Part of a small language model's weights: width 160, 7509 steps.
MLP neurons of a small language model. Each row is named by its layer, matrix (gate and up: input weights; down: output weights) and neuron, and shows model dimensions 64-159. Each number is 200 + 20 x the weight over its row's rms, rounded and kept within 0 to 999. A neuron's up and down rows have the sign that makes its largest values positive.
After each neuron's rows, "fires after" lists the tokens most often just before its 100 highest values on Wikipedia text that the model never trained on.

L12.gate4,196,198,193,196,215,229,236,222,184,185,225,188,201,197,192,208,212,208,231,189,195,212,181,162,190,193,189,221,180,207,208,206,209,187,194,193,195,229,228,207,203,186,211,196,213,177,184,232,183,187,196,243,205,185,188,223,172,174,218,151,199,218,200,177,223,191,188,190,220,223,197,197,186,196,176,203,206,175,216,231,196,237,197,195,201,199,155,217,166,204,218,240,192,150,190,194
L12.up4,193,231,198,192,203,220,212,232,190,216,167,199,208,242,220,210,160,217,216,229,225,225,187,203,235,184,192,182,174,202,222,196,177,177,176,207,164,215,215,193,211,211,224,218,225,164,196,179,200,191,202,183,214,230,204,218,203,229,179,185,204,213,178,211,207,214,177,189,205,188,173,213,186,164,192,190,205,203,216,207,195,205,181,243,193,163,176,210,215,192,202,220,198,175,225,226
L12.down4,202,191,205,214,206,186,205,177,185,215,203,209,192,223,225,214,197,186,175,209,225,232,210,206,210,193,173,226,192,200,207,233,223,169,199,200,204,183,187,211,229,165,167,174,174,203,178,149,236,179,181,206,258,183,184,187,235,235,225,220,201,217,218,199,197,203,213,211,211,216,184,191,195,232,201,180,183,225,192,209,160,205,191,197,229,200,196,211,207,186,221,232,195,227,233,188
fires after: "\n", " in", " of", " at", " ", " under"

L7.gate265,215,229,164,181,193,189,223,201,200,204,206,178,201,174,177,206,172,197,229,227,176,195,214,228,176,229,206,216,183,187,206,186,211,190,190,243,196,223,214,188,197,213,238,219,195,225,209,183,195,219,202,196,209,192,230,228,176,193,187,200,183,196,194,195,186,205,199,227,213,175,153,195,193,193,186,196,218,184,182,199,230,212,191,234,224,185,189,217,221,207,221,225,214,193,181,194
L7.up265,220,210,176,216,239,229,187,188,174,200,212,206,179,209,190,208,193,186,183,197,187,192,232,194,195,200,203,207,192,171,202,211,204,154,204,239,207,214,224,215,185,190,174,238,186,192,225,204,199,201,202,225,196,192,200,224,214,227,194,249,210,130,196,184,197,225,194,247,183,218,211,232,206,216,185,195,203,174,173,186,179,220,198,172,200,197,235,191,189,167,220,193,210,215,199,211
L7.down265,213,189,199,191,178,249,196,191,191,195,228,201,211,239,173,198,182,166,200,190,176,239,203,197,191,163,223,162,230,193,212,212,196,202,172,208,207,230,215,221,207,220,212,201,179,225,211,198,233,195,195,244,235,192,195,174,192,201,177,234,189,195,207,239,192,216,176,226,229,195,197,196,233,160,210,203,202,198,184,175,165,192,222,179,222,185,226,209,173,211,189,204,241,173,233,182
fires after: "1", "2", "g", "ra", " Cl", "am"

L7.gate440,215,208,191,180,209,189,213,186,200,181,173,175,208,156,168,188,192,231,178,180,231,172,189,230,200,218,196,197,194,229,170,190,204,197,194,210,185,208,199,225,217,183,174,238,182,200,208,167,192,169,187,185,180,197,225,202,161,186,216,205,198,168,194,191,198,227,211,192,197,218,204,166,212,207,195,179,228,222,165,198,170,203,205,191,229,226,237,200,181,181,179,205,189,193,223,202
L7.up440,189,217,154,208,198,235,203,213,197,204,188,208,207,195,183,214,163,230,211,225,155,193,221,204,216,199,149,196,201,210,194,207,179,223,193,223,192,220,193,185,185,214,174,227,181,219,226,199,204,185,171,189,199,194,197,177,219,212,202,178,188,212,224,217,187,233,216,199,222,167,182,206,213,206,180,216,199,209,201,200,248,196,212,185,169,205,152,191,198,174,240,180,221,213,183,206
L7.down440,192,203,182,203,214,201,201,194,200,165,234,239,159,219,209,187,195,186,185,194,194,206,178,198,213,210,198,183,187,168,211,214,213,209,199,213,184,189,219,200,197,211,213,184,208,204,207,249,218,174,218,185,219,205,176,163,171,209,206,208,172,208,200,209,213,165,183,167,214,228,222,177,191,187,192,183,200,177,226,162,165,212,227,223,213,211,203,190,189,186,233,176,198,177,217,185
fires after: " t", " l", " to", "l", " br", "ell"

L3.gate70,180,231,176,175,190,185,198,207,212,232,215,171,201,170,188,191,207,205,217,196,196,212,208,215,196,250,214,212,214,211,209,208,179,204,191,217,208,213,216,210,204,192,217,191,202,213,167,173,181,206,236,228,179,166,193,225,190,177,193,204,210,205,192,185,236,167,209,239,227,180,215,157,209,200,203,213,157,190,184,197,213,229,163,206,215,188,206,175,200,196,205,214,146,209,195,169
L3.up70,214,193,156,204,214,264,201,197,192,199,183,183,218,216,217,205,181,221,237,184,201,208,185,226,201,227,187,182,153,208,195,218,199,215,181,214,196,193,210,191,211,204,186,188,174,192,197,198,218,184,189,205,232,213,190,149,173,176,203,208,181,211,246,229,232,201,220,195,193,197,211,231,224,196,209,182,203,193,179,185,197,204,215,198,200,195,188,200,204,183,237,215,224,213,202,212
L3.down70,203,203,221,196,192,200,225,184,203,216,206,217,204,193,222,183,243,224,186,199,189,205,206,222,242,185,207,211,197,210,190,218,191,198,183,226,192,230,194,186,193,147,196,203,237,224,203,203,203,244,190,187,206,226,213,209,185,226,215,190,191,214,233,206,197,224,190,211,232,228,179,193,173,206,199,197,210,148,191,188,171,193,179,199,190,216,198,211,174,151,212,190,218,167,193,238
fires after: " v", " l", "l", " m", " e", " pr"

L9.gate167,213,210,229,201,226,152,155,213,204,201,197,215,227,210,205,211,202,173,175,202,183,184,184,214,200,222,220,181,176,193,204,196,197,196,203,188,209,214,214,197,185,239,215,202,179,172,184,198,177,172,203,189,198,197,200,210,185,214,197,187,222,197,229,222,183,208,184,223,232,166,207,181,204,188,232,188,188,169,183,192,202,166,201,189,186,216,235,184,178,205,198,215,198,191,251,219
L9.up167,165,209,233,198,191,178,210,200,235,218,227,161,222,222,238,195,212,171,224,248,216,184,201,184,176,195,205,207,212,207,161,198,186,218,191,214,203,184,189,210,214,203,207,221,210,220,195,189,190,184,233,198,223,195,209,208,221,164,184,172,190,180,215,187,194,212,229,207,167,211,194,239,188,195,226,232,211,227,205,173,163,197,208,184,167,229,208,205,225,200,228,204,171,200,171,177
L9.down167,182,211,202,181,214,215,212,182,206,201,165,176,170,215,217,190,232,208,167,207,203,182,204,204,183,199,194,192,200,200,190,188,203,218,205,190,216,161,205,233,231,212,173,162,179,178,222,238,222,191,245,198,213,215,177,200,210,202,219,193,188,211,221,221,225,152,194,214,198,192,217,229,199,210,170,206,190,206,212,206,236,191,203,213,189,207,199,204,223,204,187,183,173,177,202,196
fires after: " ", "-", " (", " b", "el", " C"

L3.gate442,183,179,207,175,217,189,245,170,215,207,218,177,187,231,198,152,238,162,208,187,201,187,205,217,213,213,164,172,169,190,198,188,214,192,240,242,222,179,207,202,222,217,193,172,173,176,199,192,207,175,190,185,172,216,206,229,217,205,227,204,199,184,229,209,179,212,222,170,196,176,164,187,176,207,249,195,186,195,222,191,193,219,189,221,213,197,206,173,222,180,212,210,214,171,223,206
L3.up442,178,166,188,206,189,188,224,204,203,217,232,228,238,218,189,184,225,202,209,179,201,231,189,216,177,200,176,229,213,157,191,168,218,223,191,170,190,180,235,196,167,204,199,204,188,205,205,172,177,211,187,186,225,203,195,206,203,177,172,232,220,184,222,173,216,211,157,193,209,203,189,167,163,209,180,227,174,194,156,215,226,220,164,235,185,214,195,193,222,212,197,191,174,199,185,160
L3.down442,211,176,222,190,189,198,158,190,188,214,198,201,229,188,198,193,242,186,204,215,240,180,207,180,192,227,187,185,235,196,209,202,170,224,194,199,228,192,224,224,218,185,234,193,169,191,198,211,178,229,197,210,161,194,182,234,176,188,231,190,172,207,219,240,184,216,228,200,198,166,181,191,178,176,211,222,201,202,217,238,206,204,205,169,200,200,186,194,211,190,243,197,208,185,224,153
fires after: " (", "c", " C", " c"

L10.gate76,220,160,255,219,216,203,177,208,194,202,221,218,222,178,189,186,199,201,215,223,191,214,186,214,222,214,178,203,202,226,170,188,185,194,206,226,167,188,229,242,190,215,187,181,200,207,197,221,200,215,212,207,196,189,203,197,181,187,208,190,246,214,211,227,253,214,205,194,172,186,193,188,176,203,185,176,197,228,209,155,225,237,218,209,178,189,165,216,169,186,193,219,211,229,194,256
L10.up76,199,192,220,199,204,191,185,233,203,194,169,207,230,209,179,178,255,199,187,188,200,194,172,196,203,209,175,202,200,180,175,178,203,229,208,223,234,191,222,214,196,187,186,196,230,179,200,206,186,206,215,218,170,207,211,181,173,179,234,190,191,192,224,224,245,208,203,207,163,205,217,185,232,232,198,225,210,184,202,238,191,218,220,209,175,220,202,183,192,231,206,220,189,224,210,195
L10.down76,206,202,200,219,169,199,200,198,187,234,215,191,230,195,191,212,177,229,228,187,190,191,211,209,200,169,180,175,237,200,204,198,167,203,206,201,186,216,200,197,181,196,178,217,216,254,221,191,160,200,234,174,190,196,176,212,212,170,226,168,224,181,183,193,171,229,199,167,203,168,201,205,189,190,178,206,208,202,168,171,188,192,220,140,226,216,212,206,231,192,213,224,187,231,214,217
fires after: " b", " Rep", " ad", " |", " p"

L9.gate284,193,186,184,180,191,244,226,218,205,188,206,197,218,217,225,199,217,214,191,194,192,191,199,199,201,195,220,248,206,181,200,231,213,200,189,187,215,222,170,211,196,192,237,183,224,190,172,207,179,203,236,208,192,191,207,239,233,192,205,191,229,214,235,210,200,181,190,214,205,188,195,202,231,209,169,222,184,171,176,193,207,194,141,229,211,215,193,201,208,218,194,164,193,157,201,194
L9.up284,197,211,204,197,176,223,200,243,179,195,206,197,204,202,231,208,202,196,142,197,163,201,181,226,184,192,219,201,189,197,196,235,187,185,195,177,170,251,196,183,210,231,245,191,215,204,194,205,201,192,203,223,171,199,215,216,201,203,219,176,228,211,180,185,176,180,218,192,219,214,166,187,229,189,167,216,190,201,225,243,197,197,183,183,202,222,224,211,249,245,184,222,212,203,175,182
L9.down284,215,223,222,216,220,199,203,205,184,183,200,221,166,221,189,192,188,234,217,184,197,182,151,207,218,211,185,196,200,158,216,206,191,216,176,192,224,188,181,185,166,197,193,213,207,184,196,218,178,181,200,169,225,238,182,183,237,219,182,182,220,199,168,199,196,205,191,190,218,184,218,200,198,202,222,155,171,189,199,187,226,154,236,187,209,174,171,186,174,213,193,200,209,203,202,176
fires after: "her", "as", " A", "es", " per"

L10.gate417,184,186,219,202,199,192,185,226,150,203,197,219,190,195,177,190,192,181,219,227,240,213,191,211,205,198,200,175,197,186,182,210,179,212,200,228,247,174,181,190,162,252,205,187,189,190,201,188,174,173,233,187,214,197,215,204,210,202,220,218,201,205,209,173,208,200,194,210,185,192,212,166,202,211,216,186,197,197,166,191,186,228,206,218,176,226,201,168,181,190,204,197,174,168,211,181
L10.up417,197,177,173,202,232,196,191,220,168,205,216,221,195,163,180,202,222,207,213,212,188,210,190,198,166,188,161,222,203,202,188,230,196,173,192,177,226,188,204,216,218,198,191,197,227,202,166,165,204,230,241,173,216,185,193,217,226,189,201,198,159,198,192,179,209,223,188,192,213,200,185,165,184,237,209,179,189,206,171,157,205,215,180,201,216,208,171,199,175,191,256,186,217,190,186,231
L10.down417,209,207,176,183,174,228,179,207,208,179,185,186,194,179,211,192,209,162,185,217,201,192,186,201,208,191,203,197,187,187,196,202,194,231,207,223,178,226,149,178,203,191,180,219,200,178,242,232,180,208,218,193,126,176,192,205,230,193,185,217,227,201,205,192,190,174,209,176,205,227,196,173,225,179,212,199,173,243,225,203,191,185,169,210,220,204,205,208,202,208,226,197,156,191,221,194
fires after: " n", " s", " the", " w", " f", " a"

L12.gate399,198,213,182,192,227,216,218,223,185,238,190,203,180,187,197,198,208,205,213,229,205,190,217,163,184,220,191,223,154,187,184,214,217,208,183,198,219,206,224,206,221,189,194,190,182,181,207,214,213,222,204,185,193,199,174,197,180,243,175,205,240,190,204,203,211,191,227,194,210,182,201,210,184,228,189,228,224,177,203,177,208,190,199,202,220,202,206,216,205,208,215,175,163,158,218,199
L12.up399,191,192,208,180,176,227,211,169,196,217,229,182,184,236,218,185,143,162,188,210,183,200,198,195,214,203,250,203,201,208,206,224,204,203,186,223,197,241,220,169,199,193,249,199,181,234,187,153,183,191,239,213,197,187,187,175,185,190,188,213,183,217,189,192,204,201,204,206,185,208,181,153,192,193,212,220,210,190,217,183,177,187,177,225,199,231,215,197,222,235,191,183,240,212,181,197
L12.down399,213,275,212,189,230,197,176,204,192,190,181,175,203,210,181,204,222,211,191,227,250,221,215,242,183,195,182,200,203,193,176,197,211,191,199,214,206,208,167,183,237,189,197,157,207,227,195,203,200,224,194,198,229,210,195,223,195,192,194,171,180,201,206,208,236,158,191,188,213,214,145,199,195,226,195,193,192,211,209,222,188,196,198,178,191,188,180,188,217,205,193,196,179,208,181,166
fires after: "-", " ", " in", " A", "amp", "t"

L8.gate388,205,236,183,207,213,200,196,222,220,209,170,193,209,178,232,188,193,216,209,205,199,187,211,202,201,184,198,193,177,212,201,238,224,167,199,198,237,192,201,165,183,213,214,195,213,186,205,180,192,221,209,185,226,149,223,175,176,159,230,232,155,180,197,161,228,208,189,190,219,178,188,215,217,166,248,206,174,179,178,182,222,193,185,219,211,206,185,186,237,208,194,198,200,174,177,206
L8.up388,184,208,198,186,229,192,185,199,212,216,190,186,215,192,215,180,179,219,194,219,182,219,189,206,199,184,164,214,161,185,195,215,198,186,234,184,224,171,198,195,184,202,223,201,196,171,209,214,214,234,210,178,152,219,232,170,175,174,211,193,201,207,228,183,192,199,178,178,189,181,183,211,204,211,187,194,196,194,201,195,209,220,179,187,193,210,183,180,210,246,188,188,217,164,203,242
L8.down388,207,221,208,207,256,174,231,179,190,203,203,197,181,206,218,189,205,164,193,204,205,191,200,172,182,184,181,182,232,219,183,154,223,193,202,197,192,186,192,213,182,210,187,171,214,197,184,198,190,205,201,209,228,208,239,233,193,208,187,213,166,219,184,206,208,188,162,220,212,202,175,195,208,188,202,206,193,204,203,205,191,201,179,192,173,180,203,189,181,202,199,215,196,176,213,219
fires after: " B", "9", " H", " b", " h", " D"

L3.gate313,177,204,184,188,166,192,243,188,198,207,185,203,234,179,173,188,133,209,203,188,250,200,178,195,208,202,198,186,184,205,175,184,219,180,167,199,206,229,233,211,199,241,182,211,190,181,213,190,187,194,163,206,190,169,209,224,207,198,205,171,218,167,224,168,228,222,200,245,249,210,215,186,215,219,182,175,192,200,183,190,224,172,188,177,202,176,219,193,224,191,184,187,223,193,225,191
L3.up313,191,197,228,185,212,237,213,223,201,168,238,215,188,184,200,212,137,177,182,190,213,196,197,202,230,195,218,195,216,200,175,148,217,190,186,207,198,165,246,199,182,192,147,208,192,184,213,202,215,176,194,208,190,243,149,201,187,203,238,207,236,185,176,195,195,216,173,217,190,198,165,215,156,189,215,201,182,175,202,189,203,210,190,229,194,170,211,226,199,211,216,202,218,188,189,140
L3.down313,222,222,222,222,195,198,182,201,238,199,197,223,165,224,239,216,192,174,186,211,205,199,203,170,200,194,216,224,158,201,182,206,215,183,188,230,215,193,179,196,203,207,188,178,213,179,220,237,182,232,210,162,173,219,183,197,211,168,182,194,185,234,163,216,208,216,201,177,201,224,199,225,155,211,217,208,193,228,201,223,230,199,190,189,218,211,217,205,190,218,206,194,219,221,218,190
fires after: " G", "c", "iv", " C", " c", " t"

L9.gate86,189,211,198,193,220,224,205,169,209,189,193,184,222,218,235,210,225,228,190,210,206,213,201,195,181,195,237,206,193,214,207,210,224,187,193,216,197,200,166,204,190,189,171,175,216,233,218,198,171,245,207,214,192,215,189,218,201,190,211,167,259,163,197,190,206,214,194,191,217,180,200,270,163,239,172,177,170,211,177,194,206,198,184,177,221,185,194,207,213,208,191,201,190,197,199,192
L9.up86,200,187,220,198,194,177,215,173,210,166,171,183,229,185,214,230,214,174,204,203,190,201,162,226,205,186,246,179,192,210,207,218,229,209,218,230,235,196,216,211,242,207,241,204,221,171,235,178,209,236,198,199,167,204,177,187,195,175,240,188,208,201,200,168,192,187,214,211,227,161,223,219,204,233,186,197,196,230,192,193,223,218,190,158,208,224,228,206,209,221,205,202,185,183,190,176
L9.down86,189,221,191,196,208,234,188,218,213,194,195,209,180,219,204,206,195,208,166,194,214,186,191,210,168,232,209,214,201,209,202,186,216,210,187,234,198,186,190,227,225,185,167,182,215,203,222,177,193,206,178,196,251,200,217,262,238,210,201,139,183,165,220,189,174,193,188,214,189,220,176,217,196,216,196,212,185,216,214,187,223,197,197,152,192,155,209,177,186,210,182,196,208,222,185,220
fires after: " Ass", "0", "i", "9", "2", " H"

L3.gate346,176,218,186,201,219,232,249,174,209,230,212,193,200,221,174,208,203,227,193,237,224,201,196,212,201,198,214,205,156,197,161,164,228,183,183,239,200,199,222,201,212,235,166,206,144,215,220,213,219,199,204,207,223,206,183,211,191,178,215,223,232,194,236,200,210,215,212,201,182,205,199,218,156,214,223,196,166,211,187,208,203,173,221,192,184,212,207,203,214,198,210,225,228,192,163,166
L3.up346,231,200,204,187,185,203,207,198,210,224,208,192,201,235,206,238,202,256,195,178,223,174,231,180,164,208,186,181,183,152,226,190,221,165,178,196,201,236,222,188,218,207,189,166,175,193,186,206,203,205,175,206,191,239,210,199,193,241,196,186,214,216,189,202,212,214,213,162,205,207,193,199,178,202,178,213,222,199,210,180,225,205,193,238,179,140,217,252,190,167,220,209,165,180,200,202
L3.down346,189,181,238,192,202,180,195,210,216,223,153,164,189,208,169,170,211,199,196,211,204,180,204,235,216,194,212,200,169,192,201,238,204,215,219,153,190,231,216,207,212,211,204,200,222,156,183,200,206,242,213,198,248,227,182,221,211,193,172,198,177,210,211,158,201,226,197,190,190,233,197,231,182,167,176,156,189,209,185,173,221,223,195,211,225,214,191,173,185,186,189,173,182,222,165,201
fires after: " S", " C", " Bl", " G", " Ch"

L12.gate89,184,223,185,184,179,210,207,188,190,188,181,178,155,190,182,214,202,198,220,196,193,219,195,176,220,216,188,192,174,231,211,219,176,214,189,234,200,173,216,210,195,259,176,214,167,183,189,206,175,183,219,205,226,201,222,178,173,175,189,219,201,191,197,222,232,164,221,231,194,180,203,184,207,193,190,197,152,204,177,212,206,182,210,167,198,172,187,219,192,222,207,215,222,183,220,173
L12.up89,181,183,230,198,173,211,196,180,192,173,177,213,185,185,202,186,192,198,191,206,199,202,191,233,175,194,243,194,175,216,209,238,202,206,180,211,228,191,176,193,207,212,222,198,201,221,251,207,188,198,222,209,197,222,212,207,182,203,196,214,194,178,207,196,241,273,231,210,219,209,179,169,188,221,206,179,216,197,207,199,237,246,224,181,204,208,229,166,186,210,202,195,203,228,207,189
L12.down89,231,208,207,168,197,183,157,194,203,185,167,209,184,226,218,208,207,213,224,185,195,188,190,196,183,203,180,212,215,242,218,221,198,185,211,196,161,186,189,221,180,195,212,196,211,219,179,187,226,200,180,173,252,221,160,188,191,200,186,176,156,187,216,173,197,184,183,226,202,170,202,211,193,200,208,203,205,181,185,237,190,188,203,188,218,156,212,191,214,178,183,170,194,219,180,189
fires after: "0", "1", " an", "2", " a"

L7.gate147,182,175,194,189,189,209,225,191,190,208,161,194,219,207,209,247,213,213,211,199,173,224,159,184,156,196,182,213,153,183,188,183,201,203,201,212,214,206,202,186,208,199,196,190,214,217,149,198,209,208,167,226,194,216,210,236,215,189,177,187,201,188,221,173,214,186,203,196,205,205,219,199,200,220,170,216,187,189,201,203,188,209,179,202,187,253,220,202,237,215,226,208,182,175,187,206
L7.up147,169,225,206,221,220,210,158,196,204,209,214,182,186,201,211,211,220,200,232,232,217,205,196,195,238,195,159,235,209,188,212,183,215,203,237,229,193,194,207,167,197,196,232,190,230,181,205,180,246,223,202,194,189,196,221,208,247,196,196,167,188,215,203,236,215,193,193,193,189,196,203,186,176,179,195,206,195,200,215,176,216,201,222,187,197,214,186,221,209,205,226,186,175,185,232,213
L7.down147,172,204,160,195,186,196,168,228,194,180,225,205,186,198,166,217,190,200,204,229,210,212,201,200,202,203,210,155,193,177,220,160,217,169,224,196,207,210,167,227,206,187,191,198,194,218,218,192,204,203,205,200,229,215,177,188,209,192,183,194,230,194,201,210,202,225,194,168,207,217,192,182,213,221,218,188,204,178,172,236,180,198,200,222,198,189,184,239,176,229,150,234,188,197,223,190
fires after: "\n", "overn", " ", "al", "A", "–"

L4.gate274,221,214,173,189,202,179,233,184,171,186,185,191,177,202,207,181,185,247,165,213,244,212,196,222,211,207,230,220,228,215,215,210,195,256,225,213,207,241,194,217,192,208,200,228,199,191,204,180,202,205,183,200,177,187,186,213,198,178,194,179,210,194,215,191,204,173,204,224,199,211,191,193,222,230,218,170,179,205,171,217,212,214,210,183,208,177,207,213,210,202,182,201,188,232,208,145
L4.up274,204,234,192,172,230,203,208,193,193,174,209,202,210,186,192,166,162,217,169,237,232,204,190,176,234,187,185,192,194,216,218,194,176,196,194,186,169,164,196,195,198,221,257,192,214,156,211,153,214,229,200,188,191,203,192,195,193,197,208,158,204,192,187,191,188,231,194,194,170,194,212,201,192,231,209,203,222,189,206,167,175,191,160,214,226,202,182,192,218,183,204,233,209,188,188,193
L4.down274,203,229,208,173,215,192,193,179,223,185,194,162,197,194,183,188,165,226,162,208,255,214,227,175,166,216,220,199,199,184,235,226,214,213,168,178,197,199,177,202,193,204,193,185,199,203,214,178,197,213,209,187,245,194,191,190,154,188,197,177,203,211,176,208,207,243,185,214,197,219,203,211,184,201,207,194,206,151,190,225,223,199,187,165,207,213,174,210,230,200,176,204,201,191,231,198
fires after: " F", " rel", " E", " f", " R", " Br"

L4.gate154,196,205,172,166,189,240,207,170,206,193,198,170,166,211,208,246,190,211,186,202,215,226,220,208,165,210,189,190,228,191,189,143,204,209,249,207,189,183,194,173,172,225,219,203,217,191,192,197,201,199,152,193,213,179,198,187,209,197,187,218,211,192,218,172,178,193,174,186,209,242,179,131,237,206,206,193,169,168,205,211,168,214,201,189,192,228,197,211,214,213,206,216,183,198,195,195
L4.up154,191,192,174,183,217,210,202,223,174,191,253,203,171,190,193,188,181,194,193,243,197,215,190,196,212,179,208,170,201,228,227,179,235,197,217,181,176,205,212,181,179,211,191,199,214,202,218,175,196,180,208,187,223,190,201,193,239,183,223,229,184,193,187,194,206,216,211,190,243,222,206,188,237,203,201,139,190,195,211,185,194,223,209,197,211,223,243,196,227,229,228,196,207,214,205,187
L4.down154,177,206,221,193,241,199,174,213,190,179,185,222,180,224,207,161,202,210,167,221,209,236,225,198,173,190,199,178,219,218,171,220,178,200,223,198,172,188,200,222,207,201,205,211,181,201,211,201,201,199,172,195,252,222,200,192,196,177,184,218,218,199,209,231,197,164,206,208,198,202,186,232,173,184,178,189,215,189,186,223,190,215,197,217,210,183,224,175,187,209,189,218,190,198,203,189
fires after: " the", " f", " F", " their"

L9.gate96,191,177,201,200,202,255,196,184,236,215,181,177,231,171,188,195,206,200,191,199,215,184,219,232,186,253,236,199,187,221,186,165,222,179,193,223,221,225,206,212,247,216,197,209,208,224,207,206,183,159,211,207,199,185,195,197,199,172,234,207,216,170,184,175,230,188,207,178,199,239,183,230,208,189,204,174,189,206,182,208,206,202,199,233,193,203,206,225,205,180,183,221,195,201,256,212
L9.up96,185,213,199,197,231,169,183,140,167,207,183,196,238,165,216,187,187,195,238,192,189,205,196,184,179,219,225,194,223,153,208,194,170,171,192,198,200,196,228,213,202,215,213,186,200,196,228,195,219,201,218,216,221,205,194,190,199,214,177,179,213,202,209,208,218,194,180,178,164,204,206,213,196,259,164,190,176,184,248,192,220,181,193,188,198,198,213,145,202,188,172,221,200,214,190,211
L9.down96,214,193,165,225,182,220,172,163,192,202,208,182,194,203,180,186,230,216,174,192,202,208,211,216,183,194,203,211,174,185,197,223,187,213,158,184,190,217,200,187,249,173,180,215,193,221,158,195,170,199,145,210,219,183,199,193,182,188,169,184,143,182,191,199,195,204,198,190,201,209,191,170,191,197,226,227,223,199,192,200,226,157,227,185,207,218,220,190,219,201,172,211,207,180,204,182
fires after: " s", " V", " S", " H", " N", "0"

L12.gate182,223,190,211,203,202,212,215,218,186,192,214,186,198,178,190,243,193,208,215,197,190,189,202,199,204,225,240,192,209,161,194,205,169,208,223,211,198,173,222,204,182,212,208,183,170,184,229,200,185,203,200,226,228,225,244,177,200,171,180,204,193,200,209,198,168,182,221,192,182,198,275,181,223,217,199,184,189,202,194,220,176,176,198,181,164,199,202,200,188,198,206,211,207,191,223,201
L12.up182,186,211,204,195,190,196,221,201,200,199,177,171,215,186,215,233,214,212,233,229,187,206,186,246,194,189,199,185,165,206,203,183,188,213,229,188,217,155,206,209,222,196,228,205,226,229,206,203,166,261,214,202,209,222,224,170,171,223,211,183,188,202,217,227,223,200,185,199,174,194,204,151,199,219,208,215,191,216,220,182,208,185,193,214,174,185,220,204,196,170,228,199,241,186,218,175
L12.down182,190,180,193,195,212,217,205,204,200,182,198,167,191,194,196,197,226,185,166,187,183,217,195,218,217,208,211,185,172,193,197,194,204,209,204,162,203,210,212,219,229,218,246,191,174,186,171,208,197,184,178,194,162,242,214,233,192,170,196,182,197,212,203,222,202,177,187,187,201,200,179,210,194,191,218,189,187,219,209,205,192,200,186,174,227,206,187,163,202,178,187,218,182,222,218,218
fires after: " K", " s", " C", " n", " ch", " N"

L9.gate333,157,194,175,256,192,238,223,179,197,175,186,161,230,185,188,167,203,214,235,203,195,166,197,168,223,201,190,195,196,239,205,211,173,217,163,239,186,181,209,197,178,202,194,193,207,221,197,214,212,188,194,177,226,193,190,187,156,189,189,227,199,170,197,228,193,196,185,214,198,198,217,198,205,158,208,197,201,200,170,194,202,212,240,177,203,197,170,180,190,196,217,216,214,215,225,182
L9.up333,209,224,214,182,218,213,182,217,217,210,157,191,204,196,178,216,226,234,237,187,223,206,174,179,230,193,224,198,193,202,174,189,241,204,210,215,180,216,216,215,219,206,199,194,204,205,233,214,173,201,191,199,198,227,216,203,171,186,252,191,205,206,186,190,209,226,213,224,223,181,199,205,242,193,217,192,195,198,197,162,205,220,198,170,212,214,219,207,223,204,229,190,187,200,249,169
L9.down333,215,195,235,202,176,221,198,194,198,191,246,206,205,208,158,203,198,183,192,209,175,162,211,200,198,204,213,198,200,180,239,232,183,218,201,208,219,187,153,196,214,164,227,202,198,206,192,234,204,178,192,203,231,237,204,193,241,170,187,182,215,211,210,204,163,209,194,156,218,206,204,171,192,199,190,236,227,193,221,138,167,189,191,191,190,183,203,199,207,192,211,228,184,205,191,214
fires after: " |", " T", " P", " p", " V", "op"

L8.gate247,194,212,191,171,177,241,213,225,229,184,177,189,213,222,206,148,224,203,209,196,189,169,219,211,213,206,198,190,219,156,204,228,205,195,201,238,202,210,203,203,170,201,173,230,221,205,219,206,194,191,216,205,191,177,209,235,209,199,213,207,218,185,195,198,198,204,182,211,219,220,223,220,229,207,181,203,213,177,241,222,210,205,187,195,189,175,194,180,148,194,187,147,174,195,202,215
L8.up247,174,160,241,209,226,159,195,224,249,166,206,203,203,214,196,204,217,195,199,172,171,228,189,202,207,187,205,230,210,196,227,190,239,210,194,193,241,201,189,169,240,208,183,206,204,196,202,227,195,208,189,199,223,176,185,213,230,194,212,178,234,226,204,171,178,209,197,207,204,181,195,186,243,190,187,194,175,214,193,207,206,200,215,194,203,209,183,209,236,171,190,214,178,201,203,177
L8.down247,216,214,224,172,218,214,198,224,199,198,193,198,201,220,198,179,198,232,186,185,212,192,184,186,217,151,212,231,204,186,211,229,200,205,205,194,191,220,209,225,184,208,183,144,221,193,196,165,218,219,198,179,294,205,211,177,209,206,193,156,181,209,204,220,176,213,203,210,203,214,203,201,206,191,194,210,208,201,191,210,220,204,217,200,190,217,196,223,207,213,160,207,216,213,180,187
fires after: " l", "1", " his", "9", "0", "2"